Weights of a small transformer language model.
Size: 10 layers, width 160, 2 heads of 64 (1 for keys and values), MLP 640 SwiGLU, vocabulary 8192, 5M parameters.
Architecture: RMSNorm before each block, rotary positions, no biases in attention or MLP.
MLP neurons of a small language model. Each row is named by its layer, matrix (gate and up: input weights) and neuron, and shows model dimensions 64-159. Each number is 128 + 24 x the weight over its row's rms, rounded and kept within 0 to 255. Numbers have three digits each. A neuron's up and down rows have the sign that makes its largest values positive.
After each neuron's rows, "fires in" lists the words (lower case) most often at its 100 highest values on Wikipedia text that the model never trained on. A number after a token or word is its count.

L3.gate627:100154133152127143125115112131105134163166081149085129122078116105149153136119117134090133122158108122118138119099109174141100124136154133103113116100075132133120155151160116116119120102149113087190100118115111133146136143133090119111133143128114112172083162148122122116179148149123144121
L3.up627:173132110139131107167156110112162117124127146143169144120172177105141091160180134120103120116140112135149139126134184128125138162126157077143126129130088116129083129135159114140144125103107152178156127155145112129095124115143149140169136074091134115122163121073137126108145124111180109127
fires in: "one" 49, "only" 5

L3.gate165:137143142124121101143107113126106116132114119106142140075092125153163139139156142137156141152142081155181101142130082131136121095120136143130132102141132113142110132108109115174182106114175105139129121140150129075137109162147140120128096132143091083139119135117161137077160139148145121171
L3.up165:122164133113110112162117097143120116151099115094130094114119136137140133159116135162180156112134144137156124107155121157158097107151118088122135135169153113139120138112112124164136107116197183148136112166114125086112131139151136159099107136143130093175132125159169148059124116121159124157
fires in: "south" 20, "east" 16, "west" 15, "north" 8, "eastern" 7, "central" 5

L5.gate254:086093147125119144094159119130148132110118157131135193130130098136109117148109126085170114085117103130140106141115104118153149121155145116111129101130143128141157122103126131105088122142140097143117135153144110082150164127102120090134146108157148099170143149129120134127152101103118078102
L5.up254:148092131115124143109157151152142123137150101158139181077123102147150124132101113091106130087126138167115124136099082125139127127134121119109137122120165116114112145116084127125106147101137133143114158156143162151105132111146138127150114080124095136186123141167094112137131108180120126122
fires in: "is" 57, "it" 4, "continues" 4, "become" 4, "becomes" 4

L3.gate353:138118115120106152119118150163134155150119141148085138156097135137135127114174097204137124151144112161170143152107120129129092097134150132140114103119132090133123157069156156116136158121172139147114104127125119141152106100116197140109155120089145121164171154065121143133149149160121163107
L3.up353:143133117134120132139138107105108121103145154063115111109104140156129131120165157103107138129081150144160137135101152150093095114105084114134133136151148155107150085121119135144134137155129132104113183110114142160083165130164122101095139150153119092116129139113150133120119187094115156146
fires in: "by" 95, "under" 4

L3.gate303:172139141149129109083142072110153116159109118131119121127122083104088164114135152138111106135101170146151148125112115103126100152074155087127130139108131091131119121121090132099152127140097120101109136125105155154075125046129114134102161112093143113120131125145157119084141145112123127131
L3.up303:121127096121092151152129145103127105125150148097151125120139095143117142119146164107168100128183150119140096123134151087140077090119106149165131074103103128137134176107115132133115124138131130129154157133152174122132111120100106139100111147138153140131147110132157138132156130112163145124
fires in: "that" 82, "which" 8

L5.gate228:108108129096110126160143144155138106110157110141141138065096121092155127146118171124146122138113137142096095105087176186139099128121151152114134102113130154178112165111168151157118147101155131190123144141109161146103093109117115135132100128146137154132124109157131152139092120089148132151
L5.up228:113097134096131100138145138139101118098136145141141153077115169130091129144117144114135149147128126134112100114141123170142115107143162133138148093135108156119113143108180113158137143119138151154124110122125134160153134155171125102150115104124166110145116073116136097148126170113126131132
fires in: "on" 35, "later" 8, "of" 7, "was" 7, "to" 5, "a" 5

L2.gate494:119133132157106149135163081114079169113109127067086114156193142100114127116159123137129120137105135102138137107170100126111130160141145109110109164126136123105165112102128121119158121153140166069136168109124122127149126152127143092127099135116147093144120121074092132154127114128110136114
L2.up494:091124152117146122118106122121087151100128110094115131089092145174117097111126160199170100173138147111101114092174076158152105133123110141091109126119158124127114122121108131118112130097129137106140115117133146136178159126109093157119137151104178121129126147182132124113128145121074131150
fires in: "of" 87, "from" 7, "for" 5

L2.gate295:148143112126156098105146086200140127179082128110139145118109146143105127161107075099137102116137137129141145106119143128161149101128132185145122110146077127140126148109109146139147118134182173117108126138155113094098111112109117135113167155165073116146118135148131093121104125146104135116
L2.up295:149160135094143110114139075195145132142072112111121159113143162162095152161105119098128092118164144136154161119140177107132147124149102111172094110131117116124109147140136115172140113132141130083147137132108128096110098127121123149139150131165075088146114132142116089108158119108094112090
fires in: "in" 52, "north" 21, "au" 4

L2.gate367:135123118099078134136174159105125101116134112104089139156152101165164080115136114097126106151114140152095107138109147104125141166122100089141106115089150107146169108138131112091127116117149147139138170107124123114115113136122151157143125113123167138144115098126093141112124099084148103115
L2.up367:111088101130167131106102097126142129132154111135114130106100141170103115105128128086066103138091169127143121138101135133131141130126150142164121137117135137089141127136109142150160095143101126126140133140126108188104168161073093116099103090168084119144178110124128155160121135139116115134
fires in: "it" 87, "its" 7

L2.gate40:144148170094146112130107113152120114116093111129129147118129102132118115152123083101141117139140126099126142138085141137159144132081131117121117121107082140141110148092099139171157086131119106142144110156155113101132108142131123138152161124150148116187119128138107114131103154181135148072
L2.up40:119121082095134168104149134119123111150160152176128146150169132091152112117114116122177102146120121173153075107058101153111100143119123121125134138123158103136129126110126155094137136107099125142100108123177095161097148187121151131137134116144144126124103145103157152123113123149129102132
fires in: "1973" 12, "1978" 12, "1972" 11, "1979" 10, "1976" 10

L2.gate97:112133120094098117103160121110107115152146089100126112146103116115111151121101107150093120133096131158078107123142120147139147128128074124119126152126124111112131171145125109129142163114171102157118136127184114111116116087076137112121130146115138148132157098147127163125124128078159120137
L2.up97:151100138145133152124149074098156178107120144143120137104135105128146142124137152127134120108119121115102123107141059132108151149103107114108111134131120165122143142138153151187132136139118134132129140164136121145188153099151137165099099098032100117141111102084135109150111109120164136119
fires in: "and" 74, "while" 13, "but" 7

L2.gate4:105099184124137140113116130109137150146097115160139139154128132104146153087092112110118132116138146163151138148129138158142163152077125112148116192122142153140146139109072102113136205143130081088162152101149110090114117144115109080090094105124129169108119113131135153140151120131106099112
L2.up4:141111157126138132123128110097150147127139118116141112118121153129170114159153161131109123123137137144095126103115106097121158166118167118089119135137053151142155152113141141128091175099119089104101146112125145092124120122130162143195118139117101153092131097143129123124173122126163127088
fires in: "some" 33, "my" 13, "i" 7, "many" 5, "and" 4, "mystery" 4

L5.gate351:123117088172099133151131132154103143078130133144074190094157165129116133114152119131119115103132119121133117121125119144140172107140164140160131148083108080103145164086155147140140113151118170120141132131136089099099106130140128086132128136113124145143163146129154112069156105131144125140
L5.up351:091150136085153163115138149117086101099146138129132150141090132171103107131164114116118117125133124166161142147099109172155182121135153090124099172108130157121126119099146130147140136137137160095165146106150106103139142115115144164113145119147120134126158133130156138094135124139102128112
fires in: "on" 27, "about" 13, "of" 7, "against" 7, "in" 5, "from" 5

L2.gate19:118114164134111112138142103138148139100130152106126130114101158117154123110139097173136120117123145103120158116164117176170114076144129121096149109126144103095140116141080081143120121183177135091088180062144123098099118124138123132081135133143132107166124128122116161120107130098152136145
L2.up19:148084145125136125120122133113113159142096143135092126124128101133126122110121118129132165117134131119151086107141112128140125132122126119168121120125132109098125093053123091136103118082146150176118134135124094113120139140087094161114136156172124175182123116127118148103084171114091175160
fires in: "of" 99

L5.gate231:124121130154060166116132133131128095144105131127129115113166104148145118140137151131147110122132126149094110114113081144153163153103134136170119105124126167053089182154118131113090123136108120141150157120121140083133134149103133094122141100139070153090122129089153154096102108066128156113
L5.up231:118122109111063183107141121113106081128090147140105114120129083166120134135135115122136149138118115130122112126129148162165140138100130133136095087093128146086110159175130145132082131139123169137132158095144147072120146149144080119155150098135121100087107132130102161132107098089122158106
fires in: "she" 52

L5.gate107:123088131128158107132071151126131151095123130133118152090127163121075151133117124114147128106160122144109094130158147128120149087129169128125168075140123163134075118127152132132107142171181135183138133116107094116139158166142141133127144107141165151157129130092145120151081074145133080148
L5.up107:183156132089136151141084117078194157149092154107120096128094088102131120127121138094168165121151125127170151147133081147137150133138159125136096113171134120107109157151126127140131100145127179118121147142158141148188154117146106112150137168121138106126152100139116128128135124121131103093
fires in: "of" 64, "bethune" 8, "brothers" 7

L3.gate628:155162143119123139100128099115170104128159126131132157122140176107129142137111147135090132118164150131110107102136142110182116138118147150087103110144123143092154134147139088185116125181153137148140174104145140097136099152147165156134145121113148175173123118108117080142132097094149145148
L3.up628:180122120156097124150101167152095120092142129140124130074134141169107134114170147148093130098137159140103116123130132125132172166163112127110145116137160143132112162109138077157130150159117163125102169101110117086157118159127161146150120119148144153136166102140112140124155070092121136148
fires in: "of" 45, "some" 19, "many" 10, "any" 7

L2.gate611:107151070162117152119119092090147126139120156097126162170149159152115128117126117121144114158106106137107159168100105148137093119107136101148157122106131132143138127152109119095110171133156119117148131149147139183121163118099154173095119128128140151152111129112118131126125187161129123110
L2.up611:126200113095131129126124097135128141094133136112137136147123130090108096083114108130090102135094172109133159140115147170144151139053130131122146158114103137156167153166121134137105101171102140133162120117124102104100116141130110133138086125098102107094122096151144121092139130147097106160
fires in: "with" 33, "took" 11, "taking" 8, "long" 6, "causing" 5, "take" 5

L5.gate372:174129092158142175107127158101175124142132137133147195112139129138142107088147134142141140149139115109127109137120131124135109143155159125129144142141111130150135143130118140099099167156151119170117102132141074121122087104107120132130171177105129171099116106146134112128145105128156146107
L5.up372:118097161116152151102151115138118124147128138148127140102083113118149127161077107122125138128161117129130116114102117119108123097101116126129131086129133102148139160180125142119087111104118178162112110137156125102153195172097147144086171131108122141139113104160127145126154156092173144106
fires in: "best" 23, "top" 17, "world" 12

L3.gate553:120122144133092124126165160147127123106141122135126135123101108160158164109134129134103118142138139164065098111135149119131130133115112137126109085129151129114161117142141146114156153143141138171110159141119177114092109140130136070147122163094151123174119095185172093168140131147197137113
L3.up553:097132139127105143102160134111188136125125118128188131113119156125126149112145148146097142115092136114071126123118130102095133155137113153138115154114093120134120121093111105130085131155124088122105147126142156099153119159165126138141150142128151123156118100145108113133179101119189159141
fires in: "was" 86, "were" 6, "date" 6

L2.gate403:136144143129149153138114124113139159096113159104085122067125125122163134149123095175144144159117142127133127136148145106142154128062158110124143117140110120134138132090121153125160146092121101089135082172125164127038174140162093101112114142114117107143139099081186111130141149125110117131
L2.up403:114154161096162141135130117110116166131108160069098115082107140131124147187136146136138149161118105145171103123152160160119137123074117097117124112126132121095133116088154121112148131114122105103133110151150158148093166121122088119113125127141132142143129119132164143161108120137055111145
fires in: "of" 65, "v" 17, "to" 8

L3.gate133:124130129136086134129121124104145148120124133173153105135114100137101158120141139113085150117097163123158174099112152132123155099149114158138131128122079166122112126115111143109123073121134189095128121125078143178121132113116113116131148094103128173143126165122092126102134127138178103125
L3.up133:108141173159121124122147099126117106083124090173134127149163091149119180079124132157127126104118160099102177094155170123119122154108141161119101084135108150105139121108118158082136119115137213107106121154122172160115142105093144111122137106132164109165150090148099146148154136116140126126
fires in: "and" 58, "that" 35

L2.gate627:147147177130085159148180159146141160120129125101121135154128102130135129126165145156119142123138159109120085086149140128111137120108125152108129115151069124103125146148164126181096103135185082105144112143130088114100146124131196133124125140097165111136154109162081165088144096117114106098
L2.up627:160126144173117082068160140193140129106149155108150097135116137155126101156123144132128153122115154133091110148173087121105143144132135151121146182112140069114122126086111111147125108118135139145111157126138112086169111144150152128126116128141132160133088155137122162085159128151110122145
fires in: "so" 18, "born" 13, "when" 11, "while" 9, "although" 7, "how" 4

L2.gate144:122131125156132100105154119132153129115120131109115152116096154100142115168113146131140136137158129083068114119164146144103119135133140133108154116112124113148173168083145094164119153149133137145100159143102113162127098143115162153151100177138097147147156126101056106148144098119134167127
L2.up144:127098107125077175108150117147105138108188157162084115110152160118155087107103135131130123121097107108096125105157090150137185133126148109126148103130100133123151164108120143130186121142137138131135128115109125146138125156125095127084149135139138180128128132142133149123103099163123120155
fires in: "of" 63, "same" 13, "any" 8

L2.gate266:140159114148114144171175111097148108116124152142092126110088132129116128147118136186130095127126127178143137155094146115137088153110148113171157146185100144123138132109132088125118133099133146095143111134121115132087136104137157143130156101160102117113141129136099106145141166131151129093
L2.up266:159132150091168129113114137175139131166105145094143098097152138092135132140142127118146137126126098103132128123109138111117162147123130122159152083129147110160088160125162172142119156124140055118126110143100148121137171141116115159125147089139134125124150174121137142156111129093160099133
fires in: "about" 21, "only" 15, "around" 8, "almost" 6

L3.gate266:117097143114102125129128139146091135110135145103138121127112139142126134124129148132093158126141109138117163158104140115147138115080138146146125179130127146102138078089107113125117085079093121052144144152150144153118088145088150126156153125174131128125132118131104131154131133153129114167
L3.up266:135150095070128127151127102106122105122118090130124157098113121135118106123117163119109119151067165115123137100118124137114132082147090148151103157109155143137109135121135131139154084162120151127146134118145147171146088166145145132099164071106106124127147099074130151108150128087115144119
fires in: "it" 30, "called" 9, "make" 8, "gave" 6

L5.gate46:132140096130121119135089147165101144102122145110117113103109157117126070094119120129109093159147095125130127143149167148148132094136158095151099094097116128134074140106120127142128123110119162133117160102120106133165125158119117121141131147130204143154126119127124116148145128124117120116
L5.up46:132130106131153195121132124143151170107113137105153106104099128102133123130131153140122153119149105117121102142121141118145122137140128126149118116129122108133107132081096125159110175091139104120121084103115123101122125125115158180139109128121193147145135117074113156132096138121147105102
fires in: "during" 21, "of" 21, "by" 16, "in" 16, "from" 14

L2.gate380:135097116144140127144142098127097163171120189097159131121100156172163100149154144140105167169153083150154144116122153124108129085154129086115114116115131150114110110128144130136131127101128103094128128130154155090110118144115085125126145139140115138113171123103150163141162149126107137095
L2.up380:149128126165171111158144136142116148123125162128107140114124114154141087140117132098130104167110094165161121115141114146140163081097071082149070146147108100145133177138148113170130113085122131106101096096185152090120090156122088149111135116091113151118123150118162126128129186118101116133
fires in: "of" 30, "new" 27, "south" 9, "north" 9, "news" 4

L5.gate152:107115094099147111135122121140115136095116143150121091155111122135091117107139114101154151093144117129132150154100099155145146105106123170172117159138116124143140170121122150170119147087132164106161144152115133082105103124130147144124148145132124150102146143177107106115111154129119152134
L5.up152:179133121148106135138113084124123114140066132087137100141177162114127103111132153152097173153119143081125127110154103125195105145121110110132139152114169107132142146160101168095145154122110130139139100121132110124098133112173104117137147130119143117122100121113152116146148174115105153122
fires in: "at" 58, "of" 15, "under" 4

L5.gate470:099120145176150107118118115188137108093102108150166137108151144101129098173148138109125108150162149106115113145102093138162117130153151132116104088177170118140114162127091137156147140156178132113159142115122135101133128153118113125093153100129169139136112149131119113130145094131168160083
L5.up470:101107134116109149106103112176148138136098151078114122179109115165157095179105116126103101129124151125115116136099083158157121128137115171089127090112159103160143132094132170168115157156109097150117114098115146115158123135133158116099193119128133087124109123138124148127126141118172111084
fires in: "is" 29, "may" 19, "has" 17, "are" 12, "can" 4

L2.gate553:126142183119115146129142125159149128148141146155096146111097138146117105114140103101111092105108131166119135104139132109112074152152173098135147196117141166085178119141105107132122107138132108126143143146119119118132144140121145163123139114123129159143142132149106159113125165124131113085
L2.up553:153114123114131126088113098129135154158156141116104118128092139130106095141138086104144110136063167124119133104121144094123146086137160135129164167136133117148166103117129155120162152061059135135125153109103157149121147163141143141122143182113126143130149102126146162108062098062112078147
fires in: "it" 19, "economic" 8, "efforts" 7, "convention" 7, "organization" 5, "organizations" 4

L3.gate31:143126140130137151087083125098129158122129128111174172150141076117160143110130096125109106131096117102114125144128123123118162146161164157120121088140130177156168096119127155160139135126137123103101124165101147099132085132153117111167145149124147182112105097094165161142126161158133093116
L3.up31:083113151171073124141190108164066145106141147168153138147144078141119144130110164138137113133137114120114147129129102085122112125117159076148120101128117137115110065143120105097111148121137120104116137094133119128145154117121103131156117136102104131109120133126162154118134143146092098084
fires in: "from" 75, "since" 7, "early" 6

L3.gate457:122154162114151097139185118125137173112101124135096120117141127118164123136209123098134146128114125161127147155089173104110120098126104113125150157113125129138135106081176137153131122141192121160160152145098137133127149119107134131148133122123120139158140109119108143078151131123130133122
L3.up457:152136113139105141161104126116120157053136087110121109147145118133117079123148140143093094085135130144148134160080144109113168114127113129071143145138121137154113114131153148148158122149146143175099141097132148113133101154135089133119135157102114180178064126109150138103066155151156140104
fires in: "by" 72, "historian" 4, "the" 4

L3.gate95:073137131133132148087144148093113158100149167138121159132131118140118146108128150107124116123159100092121162168131104115127149103157100139106143156138090122144148144094131119111148153102073100150109141169089139094121154101075146097107156180159146158151091104133150124123127119154112126081
L3.up95:099158107133122153090145117119120172154132113147115170157136110130127148113095131151128092141118105079128132150080122090125149100135125105100112113139122105106091122114124145154139145127095120137105135110080118072124156097119125113148140165108140123131092120105086120130145126174143108098
fires in: "life" 22, "early" 16, "born" 13, "birth" 6, "began" 6, "founded" 5

L3.gate82:123121149146112092178127122143141122130126130115111106132090112113120111097142142092126146157082117089139104093136113131061124124126151133158108182154119119108147125139180118151132144128135153108135131132119103129110168109130155128103143159143162104136200139134128109148155131176118148122
L3.up82:143160127106107185133120154137122093112110112103120090176151124079136120177113096149107115113122147140119105089126111132158131136146142167100143147113132140125057154129120163153121132105139138148096136115112106113114151110140109122183122096099116128110102107095126114141162119084131109128
fires in: "years" 15, "year" 12, "so" 10, "engle" 6, "career" 6, "entered" 5

L2.gate338:155131097102144125123147121146117147127077146104168120140136105118068124153137112099136160163146139155134165175094123182172119126097120103135103084156116128121107143127103117122154170107135089142129148147135137120128098128139091098123097143131144113154156116127181116131119124094131092103
L2.up338:139124127087147136086155066122101142105092096113127128093153136139091146129130121126097120133154135134111125103117175160150145157062138118124101119178136162137106150146134106149164159128115110137135149110142121117112123121117135079149105149131126096165115147135140143150105125169120090116
fires in: "for" 53, "taking" 8, "with" 8, "take" 5

L2.gate36:107125128106112128154164125125151110097138126159149150108146162147118127120105094159096122070133132145091095148122177127130149134152127136106162088127134152116123114091124075135109145164117124168149135112125135110103177115152063162166125112127144141168124146113105119156168135148136097112
L2.up36:109118149108110110159170120155167118108113127138137097123118136115120117103083103144116106102171123116131119124148147135133123094129082113110179116139107148112139142100120085123113159156125117160185143107139117146096157110108081133106131147133140096160099124147121107179164111158123124101
fires in: "of" 99

L2.gate6:132086135137123121129140120171113143162139113122149137135126150112103125134121116090083185139149110165111126108153119146120112099166130135127103091150136124109138150133160114096114144145149117150122104130181140109109131128160122134090111091125149120182104121150142072119156099123117102094
L2.up6:106089134137125085125153126162108143141110071084155136103119164122117157166120141101116170121122130126121126097108115160161125094130144159117078102156161128180135152174137074088130141113080092105106148104126153143129129131093104087145107067142160130198144138109090146095156115109152127114
fires in: "is" 53, "was" 37, "are" 4

L2.gate178:110157134117090123140129123123111154110174072176134129089110110094114154140099122156109135110171113125118068118151178141121137099109137108088122127119130158140153162103095113134126149122131129131121138122140104106118124105099138134118097137183128159130148129136109097124150110117137139124
L2.up178:108137130125109146148136138133143166132194071169120136069100091089134207118136151147102134105135137127095105126153134126108113136141131118125100107126124149117154136126143099132143158119154153157123128122150118088146142123081150132117135132171132176150147125158088100139134109127147112163
fires in: "of" 52, "same" 13, "unable" 6, "assumed" 4, "little" 4

L2.gate168:127104138120143153148142168152099185113129140078170134109153139108159117119142144121164155160086113153120140126140101145146151148138109101197137114146142142153156126121130105155114137149154119152107137148147120149175111128170117137140161140109116141146124140096149131102112099152131101105
L2.up168:084149172099120143102132158116136192151104166101179101163133129109145105130132131137136147142083130168117155125180117160101151114131142078160147134121142129130141177103096103188123151162136110135095130129143101136167115146152121129136130121133150167131145150094141133120129138151109130075
fires in: "from" 54, "sophomore" 4, "charalampopoulos" 4

L2.gate510:158115076150111144144092162134130202109113120112162105168100128123159131103122152124132134096098131139122172142164144147161121143122073138129117140161112107114134126101105133113151124125141128124103146154121097137155117150141115121097182129093161111094101128166141131156155112165165142140
L2.up510:133125122160087166153172097138186122087127109176107134123115136110171118144113121143132161125112114119146137106096129173103139096153108095086103087107140140146106140096111123133117130090131154129133099129117130102142152075135118137120170134113123111144156164112118117110158156133124132141
fires in: "time" 15, "high" 14, "top" 14, "length" 8, "average" 6

L5.gate193:156114156114151170159143119107132146154092119124112147105143180119172139149129135153160102154139154135094136150149135146153140179166121130085088143131147082159152158114133171133126161140134115130130096145112147074093135132140109089127116128123166137150124123099145136136131171083122099108
L5.up193:135168110125111127131142126158139133175182123140141127094109136126133103123122111102121194128129129070113122154172138163177149136159130135163130107091179101124102117131178115119151122115156113135122125172125137121176126150144156146121148114120124124132130120183116110147117108063150120142
fires in: "of" 73, "for" 6

L3.gate415:124108135096153122101148116182148090098123135159104102087156173158136160163139133120092114137128125100098160104116145133162138144087178140118143132175095132101101106078086114119110111136115161083159132111136140101151124099122132137156088173096102142104084141167139118099148111097118107127
L3.up415:098109108086151118143136139145140128105108097172103113118080131136154162096129142123132131129139137116111136123152171171121109156139141119138127106122125123149108119143100108139087128095136150103161114133203176142140126111136151155125117154072086148163077129104118092165160132148105087134
fires in: "in" 35, "at" 19, "atlético" 4

L2.gate251:112141127113115092139139106115107149116137151118091122156111114101109131080156149121141159169136151154103123106112132117108154109093128109077182141126127144150108112080132149155148089128138133114068151107108090152144097132163173136134106122131101165104099158163110145119145164138121113131
L2.up251:122119112138079174111167132146137126131139126111051172113143137126097099094127095106091123153129149141091136119099153102154113131139178089121184133107118158149127117078140119147139096158143149138097154134116157116108106139171137158110139123095131137158102118152107118163135142165140131131
fires in: "by" 60, "who" 31, "that" 5, "after" 4

L2.gate413:119101135108146137135140100170132141118122076129137143124142114141127148138124156092166130129102153108148167086142089109173131116116150131122115118125092129115115154126138137113130099114102130119128130080090113088129132147118130110139152079128082122112110114128100100115148156155143161123
L2.up413:151107116152089116147099110134133155091106178108080178173100114123112107109084124122117154108162119135178192156136098109174118139107154139111129125102144113144101118156124127106127120144135112135122121155089096114137130149132144134135135122140103173134141102110114120065137140124138131094
fires in: "at" 52, "consensus" 4

L5.gate567:078132127100115076150138140091107141139139131160086147127126123128112122119126130161170128089132122120110092133115126130142105117129132124135133176141154120130115152079146105163140181131111122122102146152126180086160178133147129145111156133137110133175099148103124101169134096144087127095
L5.up567:105104114094160110113127092136123165166112135110117131108108136119109129142136137133189152143147148120108093141127113179146078074130147141159105144120144113092128144137142103123127167160123150144137149120107144136147152146116150104172112138138148135135167162090152125145106138152106130100
fires in: "of" 52, "sr" 5

L3.gate312:145109139116144147122160097109121109155138100158124101130115141108167140121165128112148088104096137131127099126126136126157123135135163121147080110138117122121136127178134064119173143114159125160122137129097151088103089119091136154145129112139146132112171095126132155125058123129160124189
L3.up312:112108141103182154088127083123145125162151109170126145166126109150160097143162120116132137124133153128118143139140107158140112171160138138102070164148119141112115106118092102116162142131155124149140126153141125095100159098102161137105133125147136149154118131104133144139109168119093142131
fires in: "political" 23, "social" 12, "cultural" 8, "economic" 7, "arab" 7, "its" 5

L2.gate163:106156114096136085147146083132112121111141133107140119148134116150130161150079124124119148127129134131136160132154126137116160117146142137106159135145121171115139106176140123111086101141124153110089121149145097125149137109159099148146162117168113150158154109119102135088167117149128085136
L2.up163:148136131161150099111116139127089145125125128113147156143156126120089091095143114139115154118181142095086144131096144126165152091171112136119145102102062113135115149168128121139119105189125118106155152130114079131118129133114154150146138144121134173106115158153136120120156159111156140076
fires in: "of" 43, "at" 17, "for" 15, "arena" 8, "in" 6, "from" 5

L2.gate101:068152151135131116110151114140091157146122089104125143133164139117111124124086092157082129123126082136113128163148136139146135145164118085123128112105146108116134163126155126192110150183174104169076146102149121129136150122131139140113143181108179129192128084083138158146125116090130107130
L2.up101:171116134130114130113169129136093114098138115139124175115165121116106108129116111108167112117133161135122063125114098112153082125126111082166081122095125062105144124101145094166089154120121109098161145098153138137138132136149110143116133154136134123160081140132091143134103136141166121167
fires in: "of" 100

L3.gate546:151109183118107143142107088136160159140114144189132121136153116105101152126119139118126136118134127146128140119155125117153120120161150122130129094146171107097109125136102126192123139093165128167166133114103112139120152104106097123093092111095124157104157100145107099089157118116158126129
L3.up546:140112144136110124134119134108144146142115148158135109158123144101142163107130132128079135115115116132116148141180129173120137094121131145116143116148132108125121095132112123127151151094143133148144099140089097131123185120105115105128099083096111149107158125095142088129179122140119101125
fires in: "part" 27, "and" 26, "parts" 6, "those" 5, "portion" 4, "members" 4

L5.gate230:133093122120122131126115136148104172154116142123134076114120122112161160137112157125153163136096140162120106108132143152129119141123100127169108168127105093109134101138119128088083128099092097088135122145117123173078124121158132116079131156166078159135122150126148119149167145088130173172
L5.up230:122138123131122141142117155160083142122155139166122121131120125124166139152122161129117109130094105112130113130163164159134141146116117140161096136133124088115141073120101127163130159154090131138173158141154096170157137098166112130119144112155138130135169117133122090144121133132170119134
fires in: "it" 20, "in" 13, "m" 10, "its" 7, "area" 5

L2.gate548:142182154067080162109078133141127080086121108164123152149182115165136192100169146162136129155148159117139105144132146091103127157114101099118133126135128158130092141139131141139171133111113130121137127092141127119094136141124122094191115098092142143123143099157108121134133117095132115123
L2.up548:128189142087083147110101125103121088123127109183118149146166129166128177115127137166118136141119147123109128108126149096099106132121111090091143148132102172121070122107114148133130118107134156110132144109139156149119113148108117126168126093101157110163130135138096129141115151103149120116
fires in: "that" 57, "is" 5

L2.gate114:099117159122146121133146068102143141150079087111109103087131064135113117079154104106129099163112137152124131104118153144156116085156104077113119140119115140119108137093097104149142128124161159112116159127096119166162139127142120144123124152136125157150129104145104126115150131069098120094
L2.up114:099154123109182093093124099098085129142078103126163138062147134124104114105147098096110150147109174110110118134101145118127148138106128111158090105122137081156157095090091151146128122129167134132091148095123144149153140116129125146092148170141109154096169102146136124141112148108108149069
fires in: "up" 23, "like" 8, "died" 8, "from" 7, "as" 6, "in" 6

L2.gate604:169161144121141114122097130078129119083153145090148136141092114097113100125112105115119173136126127147166159088145138152142062107106144140144119092144136105118129134131092159123086142115119150141159138126168121099149118093120084129158113165131101124130116192179136143164131106116141111114
L2.up604:142165153112126124090113075136121097126108185115126118113156125109156064120100107121133103126147096127105107170140136153156106125114131152172142091107176151140080152148170128116132177136118080150158127091151112139134127133159171092112106111126137173110100136102129093158125157111121154100
fires in: "january" 23, "february" 18, "march" 12, "marion" 4, "marathi" 4, "november" 4

L2.gate596:148113127133151105108118119122078157127125133143104167125140120114111095136102164124135114120162096121138129084100152131158096121105151106138150123158148160080136116074136126108145096139134118113159100145073140150079114081143147126171137166088147133144107128140134169175183125120184088101
L2.up596:145108114110146133123119096129098159136121115113140173106130121114100153117099119120123114112156134137141118112113168115126162130141137087117138099117129115092144136110136150139115126152138100144126129158078122150082101127142113125142162140100155110162125082142140140149148114158167113111
fires in: "is" 96

L5.gate160:130090135084127139094130105089165154163156131121115126093088111149119098157135145145140111174127142095089109160122157127124160116139101156136141143111145146130132118142112140101111149105112087095159161128091121167142111164102149135161086125129113135121123071124146162091098120120171132116
L5.up160:127160101065061166072118153136146099151121164130141128117157131146131140123125122103071085093145107160092169125122124148154136147137085096090141158104158122147147123175105157114168077092117117101162143171138168139132132138118149107150105149125121112124087097122107128142156140080169090073
fires in: "it" 58, "character" 5, "aortic" 5, "she" 4

L3.gate596:103114110138200093121138134136065128149134105126101112156135069141090162115127138119149141118130156103159101128131125130076150126116123140111119122123105078109103095156111128163122094146106067123111118099129099124138177130108131102169103121068111160086139128158134144109124145146153107139
L3.up596:125110140141130093123138155134082153159119125145103137137156105126113107107116154137128138137093113108123144100140152125153168135151119128130128137144144175113142133163132139148093118121088102112124147108151117091115108153152153126158088133101080091104149116123040130133159148107133112130
fires in: "when" 25, "while" 18, "playing" 5, "how" 5, "work" 5, "in" 4